MLP neurons of a small language model. Each row is named by its layer, matrix (up: input weights) and neuron, and shows model dimensions 32-223. Each number is 128 + 24 x the weight over its row's rms, rounded and kept within 0 to 255. Numbers have three digits each.
Before each neuron's rows, "fires on" lists the tokens most often at its 100 highest values on Wikipedia text that the model never trained on.

fires on: "\n", "\n\n", ". ", "\n  "
L3.up421:111125100118153134113082152146099143075190110113171129113103147157147154139160127174116127095144140154087103132171115169128108116155080086090153122107110140171120141139127120148121140150151114088092158166137144105125129109132105111150086131147124120124167146154137125140133145121121127105157188152116127151142122146077117098119109107093077098158117161140113139114166115172126158176113121126165111135117147110138174116127137112126124131128158135133156108129101129127115130133122144133103148151106122110136122148125138107074105138173124139068126123093144148129141111160179105077

fires on: "b", "enc", "ri"
L9.up338:068141104132118107128153164152136137120121158143125113097083115119100091168119126125137120111083170114127072168115146105138164128138137130181153154140159143127137148151122128116124122111155094098108133118100100122163120152153120132183179148136098101167098084095143106128126121102127123100131115104110116073104133070093116133140090150089118121154147130132185138158141137146170082122119134132129120137169136101125179157144105162111132137137126145130126116124145138108116144128142113105104124147106185165152144139122159173166124127104122163135154134135122127090152121190143159114

fires on: "B", "b", "p"
L7.up226:105141138088112146154161152122144087111125165168128115103113166159111151183121174110142101097105108078157096103110138191148147135121113125145162151102166113119106116122163127124126130147153055124089157136116139130132074138113143081138144133172099138132116148116145123115121108113126141101124174114170123096124116085121120139080175145107097143132095132144126095092154140119123132140102124116122150138113096149172156135094109125139126122153120108144163122113124127133097137149124139147143106166170155139120115143112138182134109130131094085155116085120120097125144094120146150174

fires on: "\n", ". ", " ", "\"", "\n\n"
L11.up700:128132156109165124135115148127122134109137069152113116140167163157113132165125132141113164149126093134069121138176163183116078116116142164108141140113122145130139154173141127116070194126165146093108157119147180143150113119118115080135096133127186157101109118127140148106097111127135131133157135144107171090120132143104149133120104092121108106165072121138119134117109094101142133140087131094080151147100113157114160132151124117109136118087099177163142124126124114093167166112142124143094132103114161112128113151100089157106134149123145140128111095148131124141106117143130114172

fires on: "sur", "pre", "given ", "Sur", "ing ", "pe"
L6.up840:096145116129120106123125156156101111156145160099105095136124140148134130155123116163163115174134153109140112113111110110096164145140153161192105155100142118151126107085148125121115127081112144098127101070170166154134119152120153118070148159119112133126150134109131145118156139123112126120137137125146140120155136114125142134148139137127117087163100079143180116153112071092174103125130125152099144120132176157111112087123076103147145139079167121111133128113131139131099120156129134127108159103149110147155128126124127085144130089164140148090111132154150109125124117172089096156

fires on: "|", "(", "Sing", "'", "mat", "."
L4.up974:121121111121109132110090193150149148112107147125146165070147120110111112118118160121151140126105069147100127132149160141113141123114139113120143139113130127160101127136097146169131133112137109138090112158143165153105099112079125102104140129121152151116128128164070116134146156106151138125127125116076146147138110106073106164120107155138142156160116151117152152121129149159131149170135103123143195136069108126127156147134084167110158150135161097157122157112118110137103096095153146143161111101167095121073121120110167119167097133120127148072125113116104161181119128115088131162

fires on: "6", "4", "3", "7", "2", "0"
L7.up155:090141115151165114126140124134109164125157101127102126114109149114142121175100101149093121149133079129139107141103127161153128108137124125084109139173121140092155128147117131141154141100107110132112129112143097136155107122091125163093116092098159152114156157166125151093123140119108200148146108104133158079152163136150098150118123114148129081165125163093119162148138109134116126120076108142160113151117165119099118120140128120070143145111115134111126181121157113143168119092125164115107145163165144105114132097112121159092133127152117156079091140125096156128062105183126143151

fires on: "y", "o", "–", "ast", "ack ", "and"
L11.up368:107115088128131079161115134101141163117122159176126144139132149119116146112071164172093144130120166132130160114093158109167101117088127098094127132105108156131138158149185151152114131132150091162108099099143081166111127155155115139187173117156136109135138082116090151159138147168112168124160157164145130113107148133128118122111117149076120140120132132158162129155115133167115145107093101103129127131152139107130113168147126117129161101042101130100129151131114138152140141092123138131065116092135134106125178117161099118110120147125118111156134139137078146132124152103139171094

fires on: "w", "part ", "n", "(", "List ", "L"
L5.up454:135108180158093106133091148100149143120175141106124168113154109084146123105149106121085153126155110107130146172095162149096144105153148155113126097118105151119106105150122144115163122109115163129142125115180136142144152161118161115139128103145108126149149105113092169143155126124142145063098097107178169139136136116117104171129151159121123151086091133158115134139101134165116141132136118102107127130110115119103116114141128124136111153102125119103145120113174139128111081151157128150091167122108149168107121105131148131147105121109128132128131149148138124139110137129179127143

fires on: "$", "high", "over", "+", "atch"
L4.up711:173143111087122151093112133122105136090160116126147124141106140129167107126112137090120121144098115107101113162135155116152128143110125168142163135113066154126134101105143108122155168136142128104160118133105119144156142090106085145150118134083122166107150135122122093125150094118170154131166101084154113105148120132213109128111087085115141159107138145112123183132129120094075132168124121121154149123127109117164101126125121125100151134153077103144104142125155129157163152173102087094115125118119123125146115134126139125106129138110133174135125135087126156123056133128144114138

fires on: "in ", "at", "-", "en", "s "
L9.up592:122129165151163118137115155160131124120158151126151135102084104151127136148123101133149149104125117124142139113127152104126185127129113160130118112118091146116143070132140145126194106136188155108142099120126137127152124113100073127133111128106120130159075090121104117120118115121174135099140093124099158122122101172144134128132112125117088142147156168143144125124133104111148164133141109150135149149102112152125167071093119157095140171092140132165107124146141163097141123114121088141167118124144104136122120116132148114152186100093123133068158150192127116133146104123099150082

fires on: ", ", "5", "3", "4", "9", "6"
L5.up584:172142108160175118126102157151071143124096156130096168151134109127153127110123147138117123124137102142133108095106121152121125150149150135082141103119126110092109113152122131177143134160143133105098091119135138174171133098118138078140100091134107135090175145121142128097129126112128144118128142142076113123125125129136088099168160128074115115120141071141141134117120123135140097150137120121126145164116196143187138143142153129156148125183113129156095127149157117121132125139105144127147152160146135125087125108144137079112124090147081121161094124120160156105133092134145102174

fires on: "4", "3", "4 ", "5", "3 "
L4.up876:128104092187178153135121142131157146120148129095066087159095125143122139143149079086098140174191105079121143135151146125116058121159159106094151132204141141110118145147131125152118112146142095109105091081160127136117098091107123114096087110133098111129140153121110121109138122158091101149109121136148091067135130132124083123153130118108189088121132132106125149107145137101117140124124075119146085116125167110145139155143158094148140137144167131119126092111166088153146129112128131129114142139109121121089149144138129095113168121140114159117074144112140150133147166145143140158